python train.py --num_hidden_layers=12 --hidden_size=160 --num_key_value_heads=5 --norm="rmsnorm" --norm_place="peri" --norm_eps=1e-05 --positions="rope" --parallel_block=false --extras=["capped logits"] --warmup_steps=380 --max_seq_len=128 --doc_mask=false --train_tokens=127800000 --max_steps=7801 --dataset="wikipedia_en"
MLP neurons of a small language model. Each row is named by its layer, matrix (gate and up: input weights) and neuron, and shows model dimensions 0-159. Each number is 500 + 25 x the weight over its row's rms, rounded and kept within 0 to 999. Numbers have three digits each. A neuron's up and down rows have the sign that makes its largest values positive.
After each neuron's rows, "fires on" lists the tokens most often at its 100 highest values on Wikipedia text that the model never trained on; "fires after" lists the tokens most often just before its 100 highest values on Wikipedia text that the model never trained on.

L6.gate335:542516532486498523514555504444492525505504519511487507511521490452516492526451493457541529502527463556451497515461501518519470534480514475548552475476498512513518478524540490489517496512499553507511481480481483506505555556483490522478495546549524506463521488522503510503510517511504454459542499505495486472475528484460480473500492513466463499496477524509478465538505499555515509525492496513538515491534515492461523514513489501519489507502537473489505513482503525486479525512476486
L6.up335:522495495463517492508560532570516521489499514522452448459472508521496507484461440502535511525483468511498484516494549508526526505496501481533474485489496467486489502505498499503506508518556515491463485443499493499465463482500451514477502475508486521483478496529494565527487515552469471469484523468497498534526491478490458486501463515505467529511505501551494508469506441499500500463521496523516491503490550495482509478479489489499494447471503514475490513510494514484542487471520518
fires on: "-"
fires after: "\n", ".\n"

L2.gate443:500515489522466549520544497491531512483542497477503498506502532511499514479510488531500477486474504524495512498497508477537502522534472490461497498554516517491479523491506479499496470489508491501485524514539484500508481512540519497492522504457452531504526505534460511543529467504519453475533463504529475471468516541502477499495524499489488503482491531495491445470479499537495506496484512542566513481483457504449496534472519511522568486488506487514435543496540498544521527478500452
L2.up443:490502497518510522485499531553528509536454498514465493427489498530547506496525526501518509514510514526455532495473501532515517546547475525488473526488497502491501533467449500464491482515499443493494497510518491539514467474477471481442527516479533483514464528534480542472497483470487483511489523546472525487499486498491508521505499509506472494483529511543485524552516490486496527474506443473542517483516475498511482527505504534520522474512509469467485516509555455501482525504480492
fires on: "2", "0", "4", "8"
fires after: "1", " ", "0"

L8.gate299:486481498539504508520506486530503514503483493483429527504484504513535517433539483499527493533507467525499482519523531466519493509458501469553492473471490481482484507466537493500508515499517522497481516512508494475487477500437510544537469485464552509522486518549503518520479494523512449481516503484495514464486479510521483488516546527525529479482530497469488505515523513534497486501475417489521518469524506522510446468484554509503464499511480518500504513494528492527498478523550480
L8.up299:475556509528444517497503452504469495518479510559465511501477499519491459492486495497522516497520501511476459479489503502548532473522486502510488526511471486531442505513561547519503503520503531481489479516490544481510562512448505506491475501511518482543498524519493505496504554483483502497513500546506533486503453484499567532458520495477493487528516477511513535534530524470513497520483514457474467523477484500494479521509475489518463484506491490483486518513534465539524483510480537
fires on: "|", ".", ".\"", " |"
fires after: " |\n"

L3.gate322:547523549488468531522492527512528491505531507511510517520518469590489470473549495487485499465455482476513499486513474513527487525516514521515484493540500534489493513469478536518533491524474522479503517537467479436548468506509504492549495507531504516473475478537483489525536461509498544474513474530521483529535487523481498510506514494473509498501509523518526488491520506491488505525556515457565490506472482544459501547515491491489502521491518524490511517492515516514481487542501516
L3.up322:479567477490499483509483505487504509479512481518497517524525533506526523470514519499480516463502554498458440498517550484516499485496534517468544487495480476515548495494489490512540514495519526501486513503499488464516481513460534522560506486546527508540473482488507516525475517478473493488505542492506508515440466511485494511488504508472482490495454453462540483511499512499484484562462460504540475502523507524515496503547478494544468495524563471507480504532503528486465520494506515
fires on: " |"
fires after: "0", "1", "8", "7", "6"

L6.gate520:502509541523449500534485504519465492531514545457499506530448503526465515539513513461507532496501507479478465504483477526494513488476518530545470519469517517566571492514513489513494552477456507528481496557483510506505496509503493496509529533488496493447472529519510477503529474548495518496483516507482450508474524463446498483481532487525542511523499484532482508482545491492505496520453469515509487495470479498533539505489492529507524483476500504516497502472552503531523487504490495
L6.up520:476481542507508584520502496466526481530495500515557530499501487530561483483517489449541500517472500521510501471517500509511516519440522477528519496495531468517533486507499541486505484494538447500495494494521497472523565463513449475490484523512480529511488503482485503488455497463514468482512511512505466503518508481478498482497540526539509490481512473497528519505504519473494537517519509452492476512506535476474523524488495502468541494486537473506528498547523480488479491489539550
fires on: "9", "0", "8", "s"
fires after: "9", "0", "1", "8", "5", "6"

L3.gate229:490505537456557521500458539496482507526480513521482505464462508489504483507475558477485498470489510511518535480525507507552486514520518482481510495476499521491485493458487457503499457508524466485519507521513526427518495507513503520500456515557512499485517463569484519539504460515473521453534457499488476491509503510489524495539479498465501497488533541500488510458459525522544533501515459491512497508499479544516529493502478502497479535479553519486531514472495519530503499502512491
L3.up229:521480492539491505467478498552492483528493463522466484481484478481473529496501491477476501497463439517539502453518478515521489515496532442517484496476482531516511504515512526485516473539506490492492476477502517497509511514534476466506529559518446476513517536512504473448472485539490525541504519494454510559516502431473531503495479498528492523520526521484494455531522482507503467509523506473514517505510502470475520511468514476531504515448536520498452500521476517523504512529482524
fires on: "-"
fires after: "\n", ")\n", ".\n"

L6.gate447:507536504485510534511464512490482498509529479526493481523531490532522524478478546495476512493525461560433480461507498471524468499460516504506508536478469528464486507527528468549466455484508524487485493494474524512533512531477481469475482491520498530509480506526503514479500522493499439485498475487499480479498511500446494532528452502509515475478525522525485445532542460489484532521526457517497518450515482490483493490503509488525470535475501512526531471500467518503547524493469520
L6.up447:501520504512523508498480493500489535524506501474537478539484509531477511526529496463457505525501511513476466530502495510545505552493520520486461549486485506535499513500491487461501501498434473511537557505489519510505522524482481523472471483458456508521438497506479478489524475499525502487447467501530470487504520495493555497476486518483504515484497485481532483543510507480472470498484512476453522492509485455441546532502460532531510544474494500516523507542524475484526498542482500
fires on: ",", "3", "1", "7", "8", "4"
fires after: "2", " ", "1", "8", "3", "0"

L7.gate97:504475535508483526521502511495526507517563545527499518469482508506493558512482478470479481494503468493511478484520471480523518516506492459542491461509497494474495471462542538531505500533524490504484484465473466461551534514503512520503471525525469516435480498565505496533480474542500498502510526528483509504485470475539480516500521537511516481506466503469500463499491514512488543512479522484530490485492495458503551495504527499459523470529502495454478529472489463546519494486509540
L7.up97:468497505509513510561493499486500537535496537502510494510510480538448519520512512494537459473480532542501511476479475516438505483495499515551511508535465493487510509472538532485518468510533489500461468455559520500507532509502519458495519499506481512512453509509524495551499504526461492440510518493460484487432493506496505495468476500488536448494477520492534458519459483495470498503536507505489486491478486490456508500476541499498544497489507515546511532510472514498515505516489535
fires on: " and", "-", " or", "or"
fires after: "\n", ",", ")", " (", "\""

L7.gate378:486486536519503491533486515467491524492558496492468541503492499506502524495546489486512473477456460509529499515550490504491458526500499497508520483509576523523451541503485521504497532510537493464473525531492486488512513541517460534518514514511467482518536498553554499446520488511516481512499523536442493518502467494481528525506510499506496493516472475480507512470506526513530452470488516500471509521494531423508542510512494487509534499468504539501482492498491501500495517468520451
L7.up378:491517495533534536440498479482484502498496502490512483466530496519521542482492492501507440503472539502524490528480479456445522527471505490474514535526503537484567510463521473519473521512487486500490478477482532525495539470527513494511511545477514511539527534503531478462494500511489511483491482519458507474511519521558534478533508483492518504529531521479488496543509518495507473505491467497480493507512515492551469505493484516528475542460505503529462497483495488516492482546572538
fires on: "1", " =\n\n", ")\n\n", "\n\n"
fires after: " ", ")"

L2.gate150:523517472542442486494483467509473502532517495456538547499508478506497522539559482489508448508451468513502527545528478519481482520485500511522478544502492513456521512522474475494503507502447516522514547502468502508481489504518468500464469496542553521496455462454494499486505503491475528457521542517496493521473492460530498505465519516510493494468521473520522483518540545499452490527476517489496524481510456498481485497511517499519485497475493516518500527480479504448492465488484525
L2.up150:481522528477441535469511501505528495503502516511520538529480542425481519458501513507538525488493525507502484527508457501497498500501474489498514511472478485520521515552536487522505560493483517506488505490507473526521502503526492491549465556500523533467494496462449488514470522505482492512482505496489478491479485479458474518499576485520484489474516510473493554482496528524536457497482497491468501491514497488487503485504519455521462525504520489441528517529467458481526489460496490
fires on: "1", "2", "3", "9", "8", "6"
fires after: "0", "1", "2", " Part"

L6.gate414:522522500489497525503502514482522527454506499498512571501492473471496511467548485475535504511503467494507497523522496495495508493513504496528433495518511490491463535498508523528493496557487510523509528466481508463526517486464494523543483487510505534468516485493481518469505533528510475507521494556464455499493494475516506517524500483516491477502474471463510498497531509520521492502456512489483519484510522502459425531593520486517509520530486499532461576512500478523498472517490486
L6.up414:496478460524519553507526500501481529528515476490492493483506519553517470439517490483525477509483502493510483562469514471457514513517445505499469501457473525520489521481513494515528471496518494479545463529451465512486509518483519435495492492483446498539503526499474557495486497498528489501466483535481464528449506477527528508481516520488534472530493465497544467513459525481498518502514530531492524478508528489497497516549503535525484468526481538498505495503511500487471515487513498
fires on: "|"
fires after: " |\n"

L6.gate422:500564496496451497480502454527475518556489549459487512522509522511541515489478489511527493478513493498493476468470513497501449469515567468506524519502500509482484476452490504494534531519489509483504484490454491491536460509495516529497523473508497510452509498482518493486532488503501508525593502480482529544474462502515492504460500489468536462514512493484485443506476498499507511512460465532524522514496487488477511485471509542473508533481531498493474478526499487520506527511549498
L6.up422:489482541508541457513465504528490482516467475494514492496547508493533532472486450484504522518474478509514543497541490501490519515567552510500510435531505491481505491500533443468466485486519503525496513480505460531527488532496497491503514462533519507483503501450469479511441515508560521454497486480524489483488472493482481553491487494543511506481502468524515496499467486467532523528527486489522477480469546485459490485477505461477504518542506494488495509534518500498502475519513506
fires on: ".", ",", "4", "3", "6", "1"
fires after: ",", "1", "5", "9"

L3.gate210:471484506508496505480492502517485464503497489465483467474497481502527464476505524497523540496496495531470479456467512505520480501496517500502501507446477488477500507497506496500480472508498535504520550522492497525506522513461499508486485471533474442521481522517552495523481532551528503484532488536473485455490493490470514507554493532509521442532461529536489482527515493496494547507511538525520506415523514509467486494515528504494500520538525477541548448532532465492543498482504505
L3.up210:489462502495472469472515502506538474524484498501484546500504547481514486498428476509501534466503499471480497504466512495485499526465509483495453479469530497498489545514529483498508504491462479472524489467480512542479510518488539518461486497527511554495533457488511507508496486443505497491503479522497504502525466516472489537533487511501482494493457501436468496470462514475508538505517503519450536465480528485501519542564511516475518468504498498537488487509474448541510475527467481
fires on: "5", "7", "6", "4", "3", "9"
fires after: " ", "1"

L8.gate635:511518516522501507514490516460486481479469517473516547518470446499512505504509483485494448505510460532491510523491471503477449516489553499485511526443487522527458514512495510526508487472506480473447510528461560490494518537476462517544516490500466488468514466489512493474497484501502541511512499505484538461529548522511491498540534469460457470534476473508479500509494510481493534507492502481477545506472479458471517507557524484512532530463490523504535495500520457489501482481512500
L8.up635:479507492523461462517514490517553518506460500502499514532484490480482481487484474525532532492506511541482500535447497538516484501478507477488492512501467493483530487461480478502529492509486455531480485473539558484542488507471477502517489502523522499549483545521478475493503481542484492515489515533513480486529523466503511532450444488502493574487440506463533515480464543517520517492490473520502506467499509511498544472562515483529517485468499507494519488491475507480484526490512461
fires on: "2", "0"
fires after: " ", "–"

L3.gate403:532497504556491484500540468490484521447547490468519537475516511518526495469493453515485523502527492456507497548490533491500545534527517536502515490515527553508533514450484514494512506497490445501496464485500482476525520486497528559492466540490522547480516489505533465513532475474496487505521487513484510512544468488522458507522501509503510484561478500471536484508492509500490478475466467509490510553499518538515494520493523508516527482498529482461491483484520507522516506560517540
L3.up403:508482540481453462495520499535521477465486517519487496496510491535543505563515466524436513497576466501515492513473522499507481480452546477494475507517503500459494508513488464487530465470496455486477537509498498509510468522499517505544528492485471497495531499484518478492469503513506437545496500478546521506518453479497488536497472485477531538483522466506491532480509512446515529540472505462523517491449482485470498505508506501494503490491449495529498487481504510486531511500520488
fires on: "1", ":"
fires after: " "

L3.gate252:481512518488474508490502481515525478456531505466513517495523489508529482485546484443505508480496509474510457519496538510530519545521481503490538511506501434491511528489480491520483474506513456452472513507465455496542509522543469507496458509475500483481557480523539522505490486479523475527537553555459515483478515499494533503527519503508489516550497465455487493470568488485503497498499484511498497477487498519491484513511515492496468534481535489463499492539533501501491519467559483
L3.up252:530432515502501533478503497520548479484458508496447546449533511492463509535508505494530503486540421468524513532481482487534484462459476470514508476485551491478475506496534501527486479478506507514516483479529501491476484509465506459503510527489482478478547469524534498483466485445513508492467530524519485466539500471511517527500480500489528506535509481481454462540492503497522501495537494498489527487497491499494539550534486490521518532494506525525497521475498478509499481521492481
fires on: "1", "-"
fires after: " "

L2.gate290:501507484517507478475470484484475463505529529494464535484469498471500537523453479547524485515504505488504466542502523490498474479501483488508469513546452529479552498494495503509491534492535502501488519517482514548515488517505482496462492497532494461479504522525491432480486506516489475471548470486468501507511459497532494545507569491531477483470491482501553509493512493547463546475466512525519488478485509505458524469487505516521478468499488522462517532522463467467525531503481478
L2.up290:493520497492499514572499538485524459505475526474500484551516467500515486522488502503514498489488521529519460514445521487535462510461482460496482508475513499480499468470455495486475524488482499489524482496483504530455517504504487492440528511498502556460502487473514513502520514469461462524538531481500491510497501545504468518473494499487485465471515515533500486489545515516471532458499492486501464490474498487500464498528477500444545442500499496457520498555502509512562525494498486
fires on: "3", "4", "5", " II"
fires after: " ", "1"

L3.gate430:549448490513451503519504455517475530525512504499544503486467475532490490511537509492564521525520472535485494489466493543522524521520541514529525489550472511499513498498516506513512544461493448497472501509464456496527505490539476482480518504499519518485473518469489503541514479485473482500491556492485506497496495523498482466474504489452515479493475461499533494501512502467559522505461461501512552452519522487488496514496536496474481473470532474511466524465512527514499526522523504
L3.up430:500512495472429530487468495472497492498505508491551537511528494530508442546487487504489485506487543496484458472536508507512503508541518507509459457505481504519534457464476503501488544528518480444481503477502484533513531514480508481496493491527490478492466484482509492489526489484477504511504497477531486563490538487496461471483475516525525518474550526515468516539478495462523483519470504569491493515528500471456507469509520483516467503545510493525501472508510525503503494570512499
fires on: "7", "8", "1", "6", "0"
fires after: "9", "0", "8"

L7.gate121:521517522539533486503516498458467490518536501448488465526504497512546476520521482486524503488519477513489538525498496487489443525494474493469489490468509485471533483493508519518517511469490490516495502521434509515511505512466528534501521504465510514556502534515525497513527521498474481515535547501524488498515499501526526462505515538488452519550501475526514482519465478519554519517507483506464550483509520513551494503474581470496506526519493476481539500480499518444473531483505486
L7.up121:484514508521532489475494507517535488501516528491504465495485511510545462489495494456545487497531478493474513510514515466470508484506524490502513486482516530537532510477524465478529532477454519544523499510468513525466548530500504501516468510477508508491460490502492452503508489483511478501505484499472469487497543518530523506525517488479493504536514485515501500575506545534528538515494472475519507453498507475552546511525555477557548501523503483465503528464551542471490501530486520
fires on: "2"
fires after: " ", " ("

L2.gate49:487510504511499477529483543421522505473516513488490512487526473501525493464526500502538499470525506505468520563495509505488523536519511470493536526507491467497472498529527514554501485519500546486486484484518533530519500493465493461523529497470489520478509427517493529469487475498532517477522532534545492481463500513519473489536485489503504478510508491507527473522523510499500528481460455518500508459507562502520484474474553466530527499515467483479483510506520506547543508535531489
L2.up49:514500468467510466483517480491507453463469527517491480424558484504521527527502484488499417501512497488491543474500469513520503513518527493496501457478489528502488541502496464496522510503479475518527469465468506509499515484487509531493475501476465518531506484492477482502527517554498486472540464504507457485510525470495503534529481528505521493515533465508471467522496548503491509529523543504438512483495486498485513505502513474524486492506481485528439546472515504513472540543512482
fires on: ":", " \"", "=", " The", "|"
fires after: " |", ".", "3", " |\n\n", " |\n", "|"

L3.gate40:523476521525431502498523470486485492481526502513516506518524454506514537509519496464459472537515483479494520534468465536485437519514509464501529503518493536516493428489510503458523466511479484507540457487494534444516509468506534501521482491511493492526489480541510507503541512513492490500524477527473489488484497487511515508477533496443458499474513513481504506508454551481477515535475543498501511494486503466499508541491533513488535533524475564476478507479509499498509479504544513
L3.up40:486489549462470521493514463495517514487469505493541510566541483496450566486482459536481464495511520514469515512478494483482496486531513508538488511473514508479495483484489466466487471491521472511560520491441461497513473522508539437523480487518526487543465497494477532488506485502514512475466511528467491476479489499515502545471519496516513491521480497532499522505518491454478477514464492492499516490505526516480521505512486464519460436507545505513504463529506513510457504473511509
fires on: " ", " to"
fires after: " |", ":", " ISBN", "-"

L3.gate35:527532549499489543530508462543542515494457463515524512537520481521481474470485503523523481472466492548495442506482502490460496524526547486551526484488490505544510483530472530519465492520507488498470529498520480492476489528486510521544502485489500533475488469523482533507543540542472525498529448487503496462540487501525487463489503493498504508521495523523513493494519533518529500526517460509483513482502508500475487498475503460494484555497514501466506475486485520539443487512502550
L3.up35:519512529538470489505471528512515489539535489475519478505475531500509473539568512492491514538486514502509501487511477512491487479500495505508492514442532491495463525454499485495525484508456487521519437529514496503536474511504520509576443496500481514500475479493495556514488488490493507498529513483512559535469518505485520514490511488495498499501521497484476520501518495479479478475527471439514518496477482512483504554505460538559509505516498489512495570494573497487508510535497503
fires on: " |\n", " |"
fires after: "0", "4", "5", "1", "2"

L3.gate369:507501507528504526509507488498490493464520516530552496516490505546483546496510513482474448530495490504497474509485516502512497514509540527535511478461491547521517527455477501535484496522469473494483551537480466506508513503504494501542488466494523429479513558529524470461478542483435444479530516548524502452483488510490519508487523513492472512510444526518532488491533517540499454523493488463493480473493463506482500542496498492476521525525493496508494512499476488485533480519505504
L3.up369:489490462508489523522483482475508538449460473484503496519450503507531505498509489530444473515506506481491466512558469506509489533469520486524530470468470558478484489459543490550519511517528520497500450505491444517515484464498473502459476488506478504480489531519531532507521498499465511467494489514497502483522520462521499493535509498533500477477470499523494517498544523474463513493513530448489468482500519484504519502558523481479484521527545533514471524486489487526522529538535525
fires on: "1", "L", " |", " -"
fires after: "–", "-", ".\n\n", " ", "\n\n"

L2.gate505:486486496504520479524548499467500516480538495522525528479500484485535528500468495498504542512513487473477425496518519515506539527466504519490532523579492496516531496473502502474493484498497518493505510522518518546518556497500530486477493506516495514482515491490506529544461485502499485477519475500544492467526518504504461483510467516479533507521439472530496518478516502506525534501500513531503527472440525504472486514472495558482470516450534492481502528512474476492490453518557457
L2.up505:476505491538559501510518520480484510512497502524481509518510532494503446523516489490520528518547483482511478482477537465522509487493539548466551545464548442508520524528507494487488506502507418469487500451501491511490531487495495519525506460470560480472531523533459491503520521504514470521531460492505489517499486519485493513527466551491498501515464496495507531471495503487493509498481453509543523491495542453506458502504512512479516500539548509520493521515498490488489478485468493
fires on: "0", " Part"
fires after: " "

L8.gate316:499476483486480476520524521481478488515539527521502498472482506472441502486487454477520459541490452466525502471485477497473485528468499490474520502459460486507506521540520471556510481496524541486511499512482491551514533533487526487518509485463467526533501500486525530501468478491516503511548522492496491468541504521530511502501518503507498486495534495501487457499499527470494507514473505450547519442540534517445501506515458500531488470436513553473517527501504507482513519489517516
L8.up316:529541537476487517511443512515539490485520457474539472473492498461484508511482539537446515497524535496523502517510519509511548498543493493511479461521524476514548468492525508471532489524520502497497499520512507502508487501518537550486494522499493497479475505530510520494491470505497504537487446513479525513534492500492508508482470479536563526494499492512513524510525512503501469491440469487517486525547497500539476535513464541487490495518489472477519546540462441518552502502503529
fires on: " ", "\n"
fires after: " |", ":", " -"

L6.gate203:509470510449485521480475535439471509536556495513487484536510497501498463476483483498464499529507482463532463543483498501474486510520507508532480518466465520516463512509505470511502536504549519484551510521460502491483456534536472483512501492512504504488498489481517530472517515485508533460504530484473499515528519481493455472491499482540448476475556500498540510485513522523495514535491533494469479537525523499475515530539492495508485541468477469505481494515546504459545495498506465
L6.up203:519477549495501488498465471492521493471505458514480498511492535528478494512491481477475482492524538488518489477491453513487524506512435512491512477490524450479489488489472524495501495487515513507570446535491507486499494479499465509519491509520503502489481508489429506519490554539485504524466442484526518484488522493484533530484484489515492505496472475500555500467532473490508526505459460480509495494532503499526491492496490491514563486505479451535500508501503450562513535467449525
fires on: " ", " ("
fires after: " in", " In", "In", " |"

L3.gate401:533523495494493526500563493533516476506476476491476542458498499513507518508513520498532539479519482492489495462486532516531503536495513497485495502462479515457510489476484483509493514507489545521477496461454500497515504525453472480494471492496519502469493503545469542512508511508515442479526502512512494542541559530504510504519479484516517487546494549541493532523566522484493499499515500518512546505483518539518510575494523499536502498522472484470482518514554462512505490546520507
L3.up401:491466498503528548469501479524520486461519496540502508480530483508442525434451472457476466510498458431425485497515504483502506483556513489481518510518488516536518549465475490494512508483504491505495515526539484486501560501499469452492497540519502509494509523505490495525483502508527513503520528518521510470507475487516493537530503491525505517481499488519520517496462500548499518536495513459495523493522488505484475491516476491475438517486507532521518479538469485482552506477503501
fires on: " |", "-"
fires after: ")", "\"", ".", ");", ".\n", "==\n"

L6.gate191:478514514490489531524480488495512541521446522527427525462518494509522530508567562495525476529522489493518474520492484467492512477493501434493509561492470529496504512507522499529438538500489530531467532505484482525496519521498480467504511462522522475481491476521536478532499511546497466523530508499526526499461461488487502527530475539501503496499533486489455478529474513490508512526491480497444492500504511521516499517500510526509523546496494467534533497485515517505513474512489469
L6.up191:494508495497483516500540512537540505514473507505528509492533491489498508477511477483547504473522473494516518529476493518509472548487502480481489464474531509462461524527545512490541495535502474502501519486484523510483517432495472527440472469520537463522482490494546445520490471483501476531502495514499478498472515485502506467521499512495443499530543505506475486541455489581502506497506462495497503509506534498552513516519504442522497501480487527455485518473546508472475500527504505
fires on: " |", "|", "-"
fires after: " |\n", ")\n", "6", "0", "5"

L6.gate87:540538502491483540528532527500502491510511521549530532497504517522519485477489522462490506467456488552482510492485497420507484486498491525536483527506494511506540488501488533486469456467471479498507494524520501465496479478535518477480540520441480508509524520473463447451502502575508504515526505525479504475494496522507540493475506506465481473511535528520520484514515483482520511528498503487558497524479559519503485523541475525488541506538523490489523493508505487499500491494545488
L6.up87:518494547501462507475484475552523501470518519506519536521467521536498526505519483523500531481502521499503509508533512509461466506488515478516420504508551519488511506502504510496507487455500480470503526501514506519479471505467476473509511544504457484525524491505494497493506521517455498544476536475488503518511520513538504513498459516499477525463485539473492503495545564549445531471513529502523512447468509532522481483531495506506464439469526506517510469507511525460511504511541498
fires on: " ", "E", ".", "3", "9"
fires after: " |", "1", "O"

L3.gate413:526533519495512531495511476489516533461525482466557521482505473487491542496540516485474468536463497551497526515558498520486494522494519484522515477556453550463502509472483498519511483475437501511520518490483469518507500515506495475490462487461479505504537512499506492536494520531535508499503524504483495495450489525519481546510516484459473478504487502495497430473500527519512515527480497472538529472510491520448495503508458480504538542467543508489492540517504533539496498502502490
L3.up413:491575532493501541484485508486522506499527472480554487567526483487501522525473464518505479515536533498488474511461481515487511482503459492490483491481494480490564474526505481512501482471456521485465496496491460498488501500522545511481513502528517489508462474476520474509498491490501498476529525507499519504496509507495481506525544507536474537500518506453516553482470537505508492529451525456518496488481495498491490476495496478496473496452474511486553484493531518405492535529497505
fires on: "2", "4", "y"
fires after: " ", "–", ":", "ai"

L3.gate358:513513478491464467491497477479452496522524529513497521549491456497566530507531486477471498514510497514510481473491498505475539548476480525506492464491514488457511538469482488478509497535452507514482497523521503500522493552481505510532464478491531518451482514508499490460471540537459459545515537541522499485515484469516515481551543473512486525530495532525495476545514500500494471541448531473454492503468500516493473537475507509486483482505460513486482480526491505513479478502509508
L3.up358:521467525476557500484489491479479562507460511453475487500535546485483481552511485504503479490557486463519500484510459524510493509501499525513519509480498503475517467543512518485491491518491458512524514555478493526520509541516467505492482522503454468491513511513497504506497525527503482543483540526472472490476464496535546528515469464493503503482486468495480473478472461525525523493480461525451521513509532473500505520505485439525514506528554481519485533484512508443513485519504495
fires on: "|", "1", "–"
fires after: " |\n", " ", "-"

L8.gate296:502516470485482521501463484505528473529490465477473541539462530561531466461545478538538493492507439491507532479487513479495468513498517521449514494480487474530534511468493511516478515464457510490488484491468524509499507509511472536495525465561541476506498501539539528474487514497464530508518534529463484511495543473467524497491495513450443513525503527507478477522499513527511469499523517501462546500486524480489501527481493508496519509499489497487522518479514554487522530499521497
L8.up296:477481484528469499445537519515511509492504498484559454518468503441504501490528507478552484530497513480482482518524506484494469487479452503508481497542499466512470456507520500524486480460448449495503524479484503517530489543479511517505484538512508510481482474493495488504518502529465477549471468515442519510499522489492519448515484521481454539502503499488522508511528527535493559518516485494501480450495526553494535478512535483499504496487455460505486496517480497516487517492454483
fires on: "2", "|"
fires after: " ", "–", " (", " |\n"

L3.gate639:571555468473498494488484534454495498546551501482526533517533483501527454510510479465501522530512510524488479490467498516488476505516512486534481529501526482475454496488529486486534478504513554455529510475532452527492507556478550455466522526477501486489537497457534468500493507516502472486524503493483487495490509488484526489524554510484478498492490517476513486515504524534519508507506467508478511520522493529470426486475494514491489501498524518480530496519508477511509460530544506
L3.up639:484477537507543468537506485533455521582500513545462496507477496526513504532489486495487526484519488497510476529481485497523529476471504510496518481528507528484486502465528501506500499476499543499492516477443508545516494514487484518503481519483487482495527523486529457489464488498448478535505489484494473520531504500463527482513536543470459519532478504472505527510490484553517520493517483537509512478480508475506461504494484554533487459505486471518482432507458487528468461498464537
fires on: "6", "5", "4", "8", "9", "7"
fires after: " ", "2", "3", "1"

L3.gate469:509527504509470484494485466501497526538500523493500467547478523493510564501492505522499464541512466526471514461517518520483462494487554515506515516552490487537517494486485488451461487508438485553533483494493532543467519483486514493502483481481498444498510490475516459473510472478463483512550524528522462508521510513504464481461530481509443475503490520496503482533499494510496525481519508483494538471492534532538515501531502458502523467508523489498494510507507500486493523536533441
L3.up469:552480472518499517498463476482488487483487495499516477534504521482542525485501524485551519509562489463475482510513529557467473483497478477511455487490502465500449498488465491518501450473487513496457515497478491498506495477500485503459498522525520468464510458492487440472528518510502501551512524486504464493464539456526514544529446486466526473476499518529531479462505534493509512512520530476523500507489512489508494536492529505497479502521459496540503455485492485513534458508484531
fires on: "2", "3", " No", "ennis"
fires after: " ", "-"